Part of a small language model's weights: ALiBi.
MLP neurons of a small language model. Each row is named by its layer, matrix (down: output weights) and neuron, and shows model dimensions 272-367. Each number is 128 + 32 x the weight over its row's rms, rounded and kept within 0 to 255. Numbers have three digits each. A neuron's up and down rows have the sign that makes its largest values positive.
A block is one neuron, or neurons of one layer that tend to fire together. After each block is what it responds to, as a language model described it from the Wikipedia text at the highest values.

L6.down945:131116044113131140130146107146141195135195181159091118108118109128145100190141122098190131141083189140116141128131143106092116142109150101112156159109151142118120163123043141127114122151148139083109136123194048112083075084122169091120182100125156131116145127113078104128125159130156141140
Coordinate and table punctuation. Mainly the minute mark ′ in latitude/longitude coordinates (33°38′46″N), plus table pipes, time colons (2:37), year-range dashes (1898–1992) and odd word-internal pieces (pro-te-cts, in-d-ustry).

L6.down731:092133158185117090136088087124108174204141074153119096160137186082117122101145147178077131143139139120133119130064137137120139137123118159079067141054094125170151117109174115107122135104113053151158124145132150145117154107180140098142117078116142101112080126117155142092133171134088110218
Sentence-opening adverbial end. The last token of a sentence-opening adverbial phrase before the main clause, mostly years after "In" (In 19|03, In 2008), also commas or "According to".

L3.down192:162148101113118147095092126154142102132124154159119147128141109169140098142089079108141193218119114106152048144125085127153110133142150119140121075117116146073112125081098147117082117179084118124108056129138128129167135182169127159122166152093077092127164190173157160180068120114143185185
L3.down345:085086148117083172123143138139108150120133117104120119172190100113147123140124122147138131085109143078116167099158119118154135135095117100164107121109168149148117085157110139129149137077130094122194102125079096130204107124175113115223139168083085161144118143135125085098106124077143148164
L3.down707:144143104164106092138152159158159153176130109144127094157134161141161132128105098088118145133117137135127106085121103065062147151158126108147195082152074143078161098117129103118110147165137119197188159078156093114134128154176135087120155100181113138148116137095082191104135097098083064157
L3.down777:111132098104137121118082156133112116068141083134126122048143112159156136143067132111154109130202157126155096148168155134109072129109115121146187103112081121141116097109106181098125087180131127176126171164115098120070163160131070160169157126055073148085157124176141167169138172109151071149
Word-final suffix pieces. Word-completing subword pieces, above all ordinal endings after number words (four-th, eigh-th, 15-th), also -est, -er, -ur and -u.

L7.down165:163138130079105095171136084137140131149179126095149139170105115130131142131148124172113058115060134122153140155085090099126102122161088093153177091109150113103100064096128140118115152068118141106186107143088124146118066131149148115056115125149136133137148159141126119092117137193112105055
L7.down393:204164158067156093131108094135120146100105147131104070104189055069160099164024118138139145090109037156127127126090117114132152199099067071105166117090069136127101145190144115131154146153126148129165174115144189140131105082135146125151168124138160087102127136148155179167109175161147086137
L7.down480:156157090171093114125170114105132099166117117076089144085103089128151130074162067181199156087092139170107154145163108093123119119124126158154112123117163091110164156092118118180127146141126122162144118154122082167130132129167127154144096102148153113167115158108091127084122070127186176072
L7.down672:121084060139066110135089138107046104144108221152194181106200126083181124066089114160161081172149117082129126132136105105153160140170119086084170116116125152133132117105143131119140152076114160171117105130118119118173140072099195131169066145117204085113146179103161187095147076167162135092
Post-measurement words and word continuations. Mainly the word after a number with a unit, as in 21.8 m long, 20 cm short, 24 hours a day, two years later; also mid-word continuation pieces such as produc-ed, fur-th-er, a-cross.

L7.down143:095128113083177053161125136145154122123133140178111058116122178133140140085127106119163154148126180024091097172051129124169095112099116150088101123134119120090101048120109129119164190114143081108138108112165125126132120156080163116147194138212103141122155089158109117181117116101131163167
L7.down238:074128148109136067113176107130074099120174184138083135113112142127122154131142127152133080215131117182090140107150148121157158183105096104137076128084152120111141104180103077119152140096173096122176107125200174097130128113119134089134182115094087099083109110086119127140110068122093098139
L7.down282:121113127101135182128106140080163064111175129119167125180106159140094147076146113075131113095149138073108065135167113136148118085126129131103155121095077159085133119167183113161157167176124104138179094093123136102134162098163084111199101137132149157155126116121164143109125124164144113193
L7.down810:097106148109126115131131156117114099117076076131118088078117150115105145145130165132154134116164106168100171107154118136144132126136055110141115142106135150120175151181155144137132143163104182170101164181145107083121128151153099135157075162165150137121076136187151100149141116113140144157
Article "a" after as/was/became. The article "a" right after "as", "was", "is", or "became" in role or classification phrases such as "served as a", "was a Democratic", "is a city"; weaker on mid-word fragments like "ce", "ed", "ra".

L6.down493:131165129120157152119072100126094154146124091144119087132130133140151139088153135157077181184153125129109123107077135171088113092133187081143126093196132146135086148031109128068202193061127123137068159156097102077168179103100177169138081142070190105097162111145070135151138095165125180179
Word-initial prefix fragments. First subword piece of a longer word, mostly com/Com before mon, mit, mand, mission, also im, ef, sub, as in commonly, Command, effects.

L3.down22:117147145074181147128132154093168095101126125151147113118141120131146085137114120151093125144091124116135147083147126190174116121131103175174135119155127166119111139101123141100138099089157164085109127163083138076083135137160127096144075174057132194132148129134141091147124161131084128151
L3.down197:105154117152100112158153141072062141140186150157128097104179084160164147112148134160144123043076108123130128131124155199098120109089100161169091073124130132145121148191084061133158155088151163159119146176152135130109161082145113176156125148101148122121146091120110111079133154147156179143
L3.down639:112154159125121143113084074102158145133172142188132127199188150194107149191082157140126107148154158104126118161142143092157126089129120094156195130128149121177101111175133113181077054123117181132163093128136095097088123182144105109109128135184144096120103103172108162139140077106123144098
L3.down697:113109116080070188112140144129129165156104085111170174095156138107102155125137156126132102120102060074093094066150124158154153096012151129155128061168110112145109149171121154147204159088135142255138165188162113103160138188148123124141117072084153136114130122146139083106083151171139064186
Word-opening subword fragments. Opening pieces of words split into several tokens, most strongly ill in illustration/ill, plus or in According, ci in scientific, em in emergency.

L6.down756:149122186142113124146086125142129111118170079128073082106128102134144126114115125132149157158138167141126130151126114170157103178127063116129184134162173139107077069121167173113127136165084129152133154138076111125100146099045053163181158169119159130112128128124136081078124131146115169090
Ordinal and rank words. Ordinal numbers and their suffix pieces, such as the th in seventh, first, second, 61st, marking a placing or rank, often after "the"; weaker on role nouns like speaker, member, agent.

L3.down195:116070137156097112114126174156224130140087158080100126066105152110071098103161135149154100064077162150123123067086147178151164130083144162175115131153159117214104116125144108117137095134070104146082116100131163157154122059099118085062171154142146133133145096090137169090159101124171106162
L3.down524:135153160121106138151136097089077112170106082100096111113198171126127090122095082070106122096127130192105182114083087145130150089081151086173104101159150168171091070161108058069106124135113093191109133163093096132125104119105088178105205058169156155089179127114160134121176126106165137159
L3.down535:113128123110124139143154169129135083142064052112141107070114129113116160126139152112091115173081139141151140185179109065091149098095103145104137144111135101101159131174131140092159127157126134199111161126099006129096084122149120144084169144110138149113169116119114112068116136132106151156
L3.down979:041142176081089134108100115191178116139124166154171122085105142129129094066123117054152137114178125200137109164131098108147122113145097132140143147088149132190101179147149129122106171078158110147119105131146156163176088147131182130152123088150122153153183113092225126129130108091096115107
Years opening table rows. Four-digit years at the start of table rows or list entries (| 2024 |, - 2010:, In 2018), plus mid-word fragments like ign, vel, ur.

L3.down48:158185113129086134132091112145183135048124119102158113123120083131154157120182110181125118138138088123111154078123123080124136115124119071102125103086118163111101143102103197173146095116123202120112105101135177126130118123061083141147126094210135129135079110110114170118176152101152149163
L3.down187:103146113122086152141136166110118109080134107154127095122074113149173122161114130144142098108107111150129171159122128180114124101140108135130153126112144149167133157107102141154077162137169078168117101165128117123135151122053153067161120149116149092141052116124143081121103181080157158164
L3.down762:089144110131120132169153121134182074111087146085122096142088111150136175118158094168109119167141129105143159135097207089114128053116142081118096159127186115077124146063133188155152152132170146117097120092084154099090148111048127104128075159149137102094100143233192141138146135124055113117
L3.down987:106065168136183143161131100050109076134162062122126157086142119129197147148092131116092175160103148111105090114139148151128078185116117167126178068072124146089138121104110199160161119109090107129099157148120140121104153127107122076136157105071058132171148176156081151111125116129135160113
Function-word pieces and breaks. Short pieces like or, and, in, for that are standalone words or word parts (original, Band, infantry, forward); also blank lines before headings.

L7.down127:134088106150162136159130087149134156065129191145120150000094141141165171100092101084115162179132150104169168197121124094123138107114175136138106109112151155140139069153048131098136143073128128124070079173132104120105144146152129105124095145113156090157139108171173164151078111095134149141
L7.down135:102146129127085117204040132130161162156171079161140146191112131157097091155124136089163129140114138095124145111164097112126128071171178152170161198171108096139057115150161115125079147125075122111108152080147149191126109115157115131105147119162121191066099124168195084135081205131134125139
L7.down561:190160150110136075076133096144147114090141167185148140159173133130176135134129200157091135076140168132144142154143146132174095118104081143169090141146140068169143129079127152117133135154096180087117134135097166101120126086129124119137171176101127115182145149161153077122158149146107147144
L7.down726:095159111101170161182104070120128081127111126144105122135126148127170166102158152140089110094087105187083160127132158165140128118137114091094142123142143181038102107136114133131137151127148131130085201110080161132143123080061169168096143183114081134186191091111100062187053066130079089084
Infobox section breaks and word starts. Line breaks that end an infobox field list before a new section such as Population, the D of Summer (DST), and word-initial pieces like co, at, Ro.

L3.down143:085113133103131126131132095088159136093047072123124093131189170101139169165075099122109142138091111071152137132117080143178125130089179137185144167106146144124110090114116079142134160143133166154131120136143136171121158151088148074142167160125128075106103142102152092141180138147181100185
L3.down733:067146168155085131123164129112171090119108131094128153105101130172069143105130158154102124195099137124149110090174153132131157116132133056164078064081084080085157156131082112117136172111151178138106123132107141110130075049134102135078140148140096108170073119098184108109058161143133158163
L3.down993:126117086113157112137184108113076097153162137120112123114126081127133092133168186150122101146093079093155119129111138056161106141101105103141123130077113095105067137096124120100137136068148167071116075159187120143102117115127119072166113147072124142149127109129145189136150174102176143161
L3.down1001:108168085142107144099164150098122142110121161156080111091123138189137111193116086149146159169091146112124127137135145125089095093121159123134136120116144137168113147104099069091173105134052170163181123138107114096151133060082050111073115132159144170134133164097072145110093152223118135188
Coordinate degree signs. Degree signs in decimal map coordinates right before E/W/N (10.71444°E, 3.1°W), plus mid-word "ch" pieces as in Architectural, techniques, 7-inch.

L3.down396:100083111141117102164118134129132116192141094076111175102155072088146145170139168139117143092152136131194231119122119119129200198155083115147125094118129119117144122113103135121110208143101172163160070144146130164141092176105075137124181145135102112149142087110134095090075168113120157102
L3.down559:097128152141102080143128184082097076097090151117110144161116145125128106128165137095116088156074149103111136128146144115148134179156103085158126126090142112087112164210122071195140093159119131137085158127137162119102161073094058108104135114108131158091066113075076176100132074126110173130
L3.down641:121158202139126119118134110083103121184133138120123149108125149112112107115153155109098183146149150054103103130128147108163144081102140162109126126147139171126080102136104128155138131170120103095138051088150189155107185113151101224113175125097108153129167166114131104157107126147109142130
L3.down926:117108053125149109148145162056152162231129147118122142099092144181153111120094107102127145128108139166164098098075075108158102124134130132068162075095100146096139140125149117151104198077170093146090127103090189177152109204073113089116163188069128070176071110140152092125155149120121115136
Mid-word fragments, list separators. Word-internal subword pieces that continue a split word, such as el in Hotel, th in health and il in Daily, plus semicolons in long number lists.

L7.down377:158105100136132077092114132124168164112156167162054092184102115143071119109149123125080086143134130168159096122107181101099131082142124153154087110162108131095134181166157126161124162173151161089128149137112146112146147135183166144097135162100086112123057192110128098088139130185084126115
L7.down599:179129115144123158139124138083114107122127139137172081195102074174093107132099081117123191120125156195086119119166130137150152114105109170209153147114144175116138099144130070130108154158140124129131149117147083129122116095159093210120113144099158104162131103158111158120153134118086065120
L7.down711:148135098125115125089193121085107102074118128103086137166138179061200133119163169066085095144098140131093083101132162173157122100157169107111117100134094183137115157187150102111130179164114104118112162101120117120109067116167105144042142106112128094122089177171117096123161154092121136148
L7.down859:116187147152127146103126121068115138169126142129185128157126102088141106137186167150178116113109154124141122158127099162071129133144103139073061125152114114159157113125136109077168128178120134118159099116161108118086104116160112116153183114154153096126150094076166149074080102142139135082
Year tokens in dates. Year digits completing a date in running text, usually the last two digits after 19 or 18, as in from 1906 to, in 1939, and also whole years such as 2015 or 2020.

L7.down63:065097142130128121177084101112112088148157161072115179108138074136150106199116139152179106078102151117169172140154129115127104104096169101110061081129142104124181108126122140176157169075116119092121123110127141085144136150127127119165070089172119107141121157107139117114166137122100086148
L7.down108:066158140135150109152130106137138112157123094121192167050094132126107088143177098137137138107184156149195045112125119153147144115124121155149098149127126111144161124125158117188135143116117124130126147191150142153147164074131153127146130146148097109129070112123110119086090140164107115072
L7.down651:126124145130135142098124148136151162131135102130150168123062134079064155167160122140124147103167195172124129126167112180156154030147112137170061097113074126138125169136029124134097113137152140103112084099164084115110147094108146121176172140140170177192107123140115095072186142103098095092
L7.down844:094117102137136111146094177132090139128073050138116158146115131125121145069113109132153062119145123185146152123060066175121135124092145069108113145140093163116125132126126130117180141129153150121110092180112130116102103142161171118145122099118143118139099089141131100105209145173057120186
Numeric separators, name fragments. Separators inside numbers in tables and lists, like the colon in 4:43 track times, primes in coordinates, signs such as −7.1; also opening fragments of split words (F-uller, pre-vailed).